Weights of a small transformer language model.
Size: width 256, 2 heads of 128 (1 for keys and values), MLP 704 SwiGLU.
Training: a variant of Adam for these matrices, 537M tokens, 4094 steps.
MLP neurons of a small language model. Each row is named by its layer, matrix (gate and up: input weights) and neuron, and shows model dimensions 192-255. Each number is 200 + 40 x the weight over its row's rms, rounded and kept within 0 to 999. A neuron's up and down rows have the sign that makes its largest values positive.
A block is one neuron, or neurons of one layer that tend to fire together. After each block is what it responds to, as a language model described it from the Wikipedia text at the highest values.

L3.gate62,270,167,191,162,165,248,169,190,217,225,190,171,224,186,196,230,179,187,196,232,244,115,192,198,223,188,134,169,242,196,244,182,178,231,135,204,230,227,192,257,206,188,187,246,165,175,99,247,213,294,225,148,221,189,226,232,168,207,215,139,211,91,225,185
L3.up62,159,263,166,257,171,191,186,126,180,243,249,215,229,214,261,242,313,142,143,180,192,204,167,236,184,209,161,187,223,155,196,185,242,201,206,184,204,114,199,220,185,262,271,206,156,179,172,225,205,305,199,179,186,202,265,139,213,210,170,149,163,136,192,191
L3.gate89,140,218,230,299,189,171,170,156,211,257,239,153,239,197,251,108,211,238,184,195,163,211,185,228,138,197,128,174,177,193,175,141,237,191,226,205,201,192,207,218,135,201,227,208,99,141,149,237,257,244,179,286,291,237,218,267,160,185,221,192,266,178,237,200
L3.up89,180,232,193,237,115,195,219,226,181,193,233,199,161,195,131,272,220,217,289,148,236,212,218,212,259,139,165,104,214,143,219,202,163,233,194,179,236,149,203,283,194,208,224,221,191,158,155,232,189,197,224,199,164,252,154,184,268,197,187,108,144,124,210,180
L3.gate166,183,256,210,149,221,209,119,149,217,207,244,190,184,271,241,122,225,183,202,153,268,260,182,219,189,211,251,142,242,178,217,165,82,174,176,156,194,253,188,238,142,218,210,267,176,275,166,177,197,228,210,198,219,235,281,277,163,168,216,169,220,111,206,197
L3.up166,200,221,167,213,174,186,130,238,153,225,224,171,207,171,279,216,187,171,227,194,234,171,225,184,222,193,195,289,123,210,186,199,215,201,198,106,169,256,226,158,268,213,156,155,160,202,165,225,235,253,198,132,175,168,167,255,271,232,196,139,193,173,220,150
L3.gate224,182,279,217,185,142,240,188,218,231,169,131,203,200,197,276,121,150,244,190,176,204,175,219,189,205,193,236,159,198,162,138,153,167,125,157,181,219,190,263,218,197,219,209,202,135,217,246,215,180,200,222,252,271,235,281,254,204,209,209,200,217,169,228,198
L3.up224,201,239,180,234,234,206,194,199,207,155,184,209,157,155,208,211,266,305,231,202,180,155,187,180,174,192,112,126,228,195,209,213,269,221,209,223,223,238,158,191,177,291,130,170,89,193,188,199,120,211,241,162,186,250,226,236,203,178,202,263,130,218,207,213
Opening quotation marks

L3.gate221,216,185,194,226,182,179,146,155,161,224,159,128,180,243,142,92,211,190,197,238,182,265,192,198,149,236,184,183,246,214,234,102,171,211,199,189,202,203,174,237,184,199,184,171,181,267,142,233,160,253,183,254,176,186,215,187,185,173,249,209,190,195,245,216
L3.up221,224,202,167,263,148,157,215,146,156,221,197,215,222,214,169,171,211,146,196,211,212,235,187,182,155,182,196,232,108,208,134,242,251,139,198,160,211,190,128,86,278,165,176,177,188,203,197,229,224,231,150,216,154,189,147,205,154,183,243,220,218,218,182,148
L3.gate317,177,192,229,195,140,228,179,188,200,237,253,237,142,146,215,111,231,289,127,196,166,179,277,271,171,193,243,221,223,228,195,165,230,222,145,199,180,165,136,254,146,167,241,131,128,277,203,253,204,217,253,191,262,137,250,183,246,205,263,200,179,179,191,224
L3.up317,171,243,228,137,216,204,249,154,150,198,185,179,153,236,145,159,231,219,157,217,257,226,289,232,167,241,205,175,209,259,203,199,164,219,180,168,82,196,193,202,192,160,203,170,166,206,188,210,221,236,235,169,271,117,224,161,172,198,286,203,176,181,188,226
L3.gate454,214,231,210,210,197,178,201,206,202,196,237,202,215,249,203,57,215,207,178,226,228,221,217,186,266,161,180,110,237,225,201,222,146,162,219,227,226,188,227,218,226,166,236,202,161,131,174,225,233,103,310,205,181,208,181,154,173,170,248,206,197,236,120,238
L3.up454,256,298,291,130,216,206,193,236,195,185,258,170,257,163,218,200,245,223,146,208,205,262,245,174,216,192,183,151,211,203,184,202,210,289,187,202,176,244,147,160,230,211,204,259,202,169,210,184,199,316,197,230,159,252,202,236,182,189,134,160,212,183,214,106
L3.gate469,192,210,129,177,200,263,262,220,220,198,192,194,185,232,163,111,209,279,199,230,253,184,170,165,189,109,237,125,190,225,205,204,223,194,289,131,225,167,200,156,179,211,222,175,226,161,208,229,172,175,263,182,175,147,187,226,246,167,181,226,198,213,178,205
L3.up469,180,256,189,189,220,188,224,113,187,189,206,203,146,220,220,166,130,247,244,167,162,239,212,198,252,197,207,166,161,147,193,151,268,196,225,208,235,119,261,190,144,184,161,245,218,201,125,207,261,188,162,215,213,189,181,212,144,183,198,151,221,223,164,264
List-joining conjunctions

L7.gate478,184,160,156,189,199,172,250,81,183,262,181,159,230,243,192,217,169,239,192,196,182,201,231,243,142,216,189,224,201,279,151,174,198,237,155,241,273,200,209,206,249,112,229,171,190,228,209,217,208,233,174,198,248,263,140,300,191,163,174,173,247,124,202,241
L7.up478,194,179,133,182,196,189,213,121,172,214,237,166,231,165,236,152,163,199,210,249,211,149,179,203,222,212,180,180,229,201,133,165,246,200,135,156,161,152,209,166,198,156,176,193,262,300,225,204,73,195,219,195,237,238,163,166,122,193,172,199,237,200,198,187
L7.gate522,211,187,161,224,151,287,273,112,187,159,189,171,185,197,140,216,175,200,156,279,236,211,252,227,193,204,128,229,139,217,219,258,187,166,154,183,169,269,220,169,216,226,169,238,189,166,234,196,202,202,200,119,185,282,166,210,214,187,168,142,170,131,156,192
L7.up522,208,168,179,205,217,265,229,202,200,173,221,202,187,203,277,212,218,265,209,217,255,232,241,208,239,282,90,186,172,189,224,184,258,214,212,264,243,178,167,209,291,229,202,196,188,212,181,216,139,213,198,282,158,163,224,199,203,249,222,258,219,179,155,148
Coordinating and relative connectors

L7.gate32,207,191,184,230,152,284,254,180,189,156,148,225,221,176,158,210,249,247,184,203,274,266,166,198,234,256,116,230,240,208,248,191,207,218,165,248,191,215,164,150,160,165,149,193,168,196,234,265,240,181,195,196,300,183,234,119,233,203,131,198,220,145,216,207
L7.up32,175,186,275,189,264,197,116,159,188,282,210,198,168,176,201,195,248,131,213,183,186,198,178,156,227,218,163,185,236,234,268,207,161,147,122,175,195,194,263,246,169,169,227,234,118,223,267,144,169,120,198,162,213,195,236,214,179,171,140,226,216,195,201,219
L7.gate222,207,205,133,215,212,223,188,219,242,210,164,182,226,197,245,256,219,215,150,190,241,179,204,180,247,231,77,172,213,174,184,230,158,184,225,168,243,236,268,199,213,133,234,226,256,199,162,168,138,234,239,196,275,182,146,231,217,149,146,154,224,110,171,226
L7.up222,274,163,197,200,206,209,220,172,194,218,139,179,207,188,201,220,115,125,189,221,213,233,192,230,264,192,218,178,168,191,191,196,221,212,120,147,178,233,205,164,140,145,156,216,270,297,169,194,139,147,239,188,197,168,185,183,207,217,200,211,230,177,230,188
Sentence-initial prepositions

L6.gate41,193,216,228,182,150,261,225,236,218,214,228,208,261,233,186,139,152,194,214,206,247,188,185,202,209,191,176,202,179,229,207,189,219,116,195,179,183,222,236,204,187,230,187,231,150,285,236,233,118,210,241,224,149,190,219,296,178,217,233,176,235,156,121,226
L6.up41,144,140,237,231,252,212,273,175,224,138,170,175,210,220,181,265,277,185,184,226,227,214,219,214,220,262,223,101,241,252,209,110,219,93,271,115,152,217,146,156,235,240,115,175,248,200,168,216,199,204,262,209,217,142,196,243,167,215,222,260,268,204,191,262
L6.gate360,235,166,110,169,257,299,199,147,224,160,229,131,211,150,210,261,204,200,251,177,154,216,188,241,268,228,171,260,201,237,163,292,202,233,138,227,169,217,185,222,214,193,218,234,207,121,208,215,292,180,137,173,184,179,189,181,160,248,153,264,198,239,160,179
L6.up360,172,148,102,214,186,178,119,166,208,177,213,197,237,180,268,238,209,188,196,186,182,272,234,186,209,165,137,228,182,235,208,252,172,162,168,227,168,226,251,196,260,232,191,182,186,150,143,211,220,164,154,159,127,255,151,157,266,203,153,210,163,184,239,225
L6.gate393,233,162,250,293,175,200,217,218,275,232,201,162,191,102,236,179,191,235,204,203,216,216,278,209,215,152,215,139,248,247,221,214,165,144,159,215,163,186,248,183,238,145,216,191,217,191,230,167,190,281,203,207,142,242,141,194,199,157,232,200,188,197,167,228
L6.up393,244,226,213,246,254,255,268,204,279,260,250,204,233,204,250,229,224,195,194,165,241,212,139,199,229,252,157,171,260,243,194,173,220,135,193,228,179,240,162,249,213,201,147,190,224,274,251,154,218,204,224,251,113,140,160,229,220,163,131,143,188,113,152,195
L6.gate463,220,247,140,222,210,202,200,176,212,261,266,161,248,220,187,139,228,183,295,223,189,188,171,201,296,136,217,240,284,186,250,213,211,203,159,181,270,212,248,283,192,151,169,278,164,225,209,280,244,223,225,186,245,234,213,249,211,240,167,219,210,169,125,208
L6.up463,243,183,173,298,190,154,230,146,281,161,232,174,243,239,201,156,195,158,163,171,228,242,216,193,232,209,213,181,192,190,210,195,247,197,190,153,169,237,177,179,179,232,252,182,258,248,150,218,177,154,194,191,209,167,183,224,230,129,170,242,212,139,187,207
L6.gate471,234,188,255,225,240,207,190,187,188,171,206,159,222,191,208,114,208,182,212,233,243,210,197,246,211,180,211,155,196,217,159,200,204,269,187,177,219,110,220,147,153,224,104,176,190,203,195,209,236,157,212,215,253,219,175,137,262,276,176,215,204,150,218,189
L6.up471,201,188,155,106,216,288,210,186,185,246,227,185,174,146,173,250,245,171,183,157,252,159,206,263,190,154,175,169,198,226,200,229,197,141,219,173,175,191,233,193,208,210,169,149,229,222,215,211,192,223,195,222,137,218,220,208,232,130,163,261,166,169,238,178
L6.gate490,225,160,264,216,235,175,203,199,166,229,248,220,188,171,243,219,220,236,233,182,217,225,171,230,218,208,139,138,210,246,236,242,161,173,200,236,186,296,182,240,253,272,173,190,219,231,134,228,191,235,181,192,173,219,178,217,277,143,254,167,181,223,244,230
L6.up490,108,121,205,244,268,197,214,248,280,217,145,223,188,186,196,213,231,163,247,239,237,223,206,234,136,160,172,145,127,267,169,242,265,199,187,161,163,170,189,202,216,145,212,243,208,169,209,245,244,205,241,218,175,177,257,192,149,230,194,265,224,176,189,286
L6.gate571,201,198,274,235,208,141,241,139,211,168,259,120,203,116,235,135,183,167,156,151,228,143,257,188,247,245,150,186,212,228,134,198,184,177,163,216,214,220,113,241,130,181,224,220,281,233,254,213,223,213,222,223,281,234,123,95,210,234,193,221,164,185,234,158
L6.up571,221,202,193,156,166,230,201,172,221,244,241,219,211,143,138,230,167,165,189,191,228,181,249,177,157,206,182,239,201,121,129,188,196,154,173,132,216,163,141,208,215,182,172,141,155,197,176,239,139,192,136,181,136,160,157,183,168,183,219,186,149,154,217,190
L6.gate655,289,225,220,246,221,215,227,201,262,182,170,184,259,178,226,211,262,191,220,243,291,205,237,203,118,236,170,214,188,176,137,196,250,252,157,188,203,220,179,192,240,233,229,221,263,242,220,199,167,187,257,247,248,165,158,154,194,145,160,189,196,142,138,229
L6.up655,140,179,232,188,220,194,218,261,210,220,253,204,153,240,136,268,181,228,251,213,192,88,212,190,195,227,254,207,254,205,172,204,208,240,178,121,144,187,204,249,153,229,189,214,276,180,166,246,200,219,244,172,189,206,237,271,273,111,182,164,179,157,210,261
Token after decimal/period

L6.gate95,213,167,165,196,175,189,201,127,154,241,198,147,221,197,189,155,169,151,208,195,256,197,244,170,160,144,201,217,145,244,187,202,208,178,166,162,138,203,152,173,231,200,155,184,203,195,253,211,240,167,167,206,245,234,207,206,170,207,160,186,250,201,164,264
L6.up95,177,93,169,181,146,285,167,141,185,242,191,164,198,157,256,188,270,164,280,261,133,159,239,283,268,134,221,240,176,164,172,132,196,201,160,252,236,183,237,221,206,257,158,260,208,242,203,170,234,183,90,175,144,184,251,260,238,228,169,208,167,205,199,128
L6.gate100,231,121,284,253,108,226,207,152,229,206,187,250,160,245,225,189,164,234,245,265,99,171,178,194,175,199,178,234,159,224,138,182,215,191,209,276,195,149,191,158,217,197,165,129,241,221,190,155,204,172,183,141,173,162,234,218,219,106,172,220,251,263,174,262
L6.up100,199,149,243,210,148,227,225,208,171,167,215,216,180,180,229,232,198,214,256,230,184,117,200,193,242,249,153,202,92,223,215,160,311,146,246,221,192,191,229,199,276,186,195,63,219,204,257,185,202,235,214,175,236,230,205,215,148,184,257,296,172,200,214,204
L6.gate215,206,223,183,250,188,142,217,142,176,187,180,153,222,195,166,220,200,194,206,239,180,183,143,320,161,198,208,247,240,199,110,163,281,214,215,171,152,223,168,165,274,231,182,174,263,211,154,233,189,243,196,201,243,179,162,236,192,159,172,150,273,131,230,195
L6.up215,203,187,225,142,137,214,214,158,198,150,220,197,160,156,233,151,186,186,290,280,162,163,239,159,134,155,138,232,199,206,215,234,180,243,175,176,198,155,168,222,230,200,182,165,212,221,229,191,181,241,218,236,140,220,171,117,37,185,245,209,224,246,168,213
L6.gate222,158,180,191,216,188,204,266,181,158,204,250,248,198,239,213,177,156,195,277,291,263,215,173,214,178,135,247,232,231,168,188,210,178,164,189,198,168,226,180,237,214,181,256,168,153,154,251,166,161,227,189,192,213,201,255,197,279,200,260,192,170,214,160,213
L6.up222,145,266,164,241,163,143,259,127,191,219,180,205,197,134,194,239,186,164,169,221,234,151,223,257,149,152,169,244,161,179,150,120,192,182,133,174,165,252,211,219,266,180,193,192,240,185,208,193,228,267,244,219,233,195,171,228,92,203,200,248,224,285,187,223
L6.gate420,160,251,190,232,238,180,241,268,190,248,204,189,152,203,212,191,224,284,196,178,249,177,222,220,153,218,223,256,190,189,156,169,160,198,120,232,189,206,204,218,197,192,227,146,194,206,184,181,211,198,203,162,243,195,209,198,171,192,184,188,248,196,139,257
L6.up420,247,201,238,177,197,227,240,240,172,238,288,186,174,170,222,220,193,256,239,212,200,180,161,259,110,154,213,222,180,208,169,262,256,259,200,206,173,196,229,172,302,209,195,214,203,175,214,239,178,195,242,171,241,300,127,222,226,189,279,185,209,234,175,113
L6.gate506,262,192,221,161,184,254,231,198,235,221,184,92,205,303,284,209,182,302,230,254,213,177,195,215,254,245,174,178,228,230,228,210,170,243,163,251,249,157,195,211,240,200,186,189,188,229,181,274,218,175,157,241,157,251,116,196,164,225,207,190,171,214,241,207
L6.up506,199,214,130,229,202,186,196,214,221,174,187,196,238,214,172,124,255,225,190,253,183,148,183,209,190,244,208,203,169,174,190,152,207,197,201,235,152,169,191,234,205,183,219,187,199,235,225,160,217,227,240,215,273,249,163,186,196,174,205,165,280,186,140,190
L6.gate593,244,195,284,205,148,162,183,181,188,201,254,294,138,234,130,166,242,212,226,145,202,186,238,179,188,207,136,184,158,183,127,179,264,231,201,179,275,225,196,208,263,184,187,287,299,205,238,219,232,209,196,135,292,172,155,260,192,257,218,263,219,169,178,218
L6.up593,233,274,293,224,143,232,250,172,203,209,181,172,250,267,230,272,154,184,134,203,143,240,202,233,231,254,259,214,307,192,219,209,158,193,253,217,189,242,143,164,267,229,189,235,245,223,140,205,220,256,186,223,236,239,174,222,180,181,197,147,220,228,236,226
L6.gate656,241,160,250,188,130,314,272,158,189,140,215,258,205,166,189,188,234,238,226,164,167,194,277,164,155,205,171,189,258,199,312,132,209,246,183,155,197,243,201,186,180,228,257,170,175,181,184,177,190,165,187,251,200,313,196,220,116,182,221,198,175,212,161,229
L6.up656,214,235,124,232,233,245,294,188,163,168,225,157,203,177,266,184,189,250,146,220,183,167,111,183,186,211,143,223,220,211,251,132,176,194,241,255,193,191,196,223,275,184,172,183,200,204,225,238,162,159,217,194,127,218,173,173,160,245,172,208,230,279,186,141
Coordinating "and"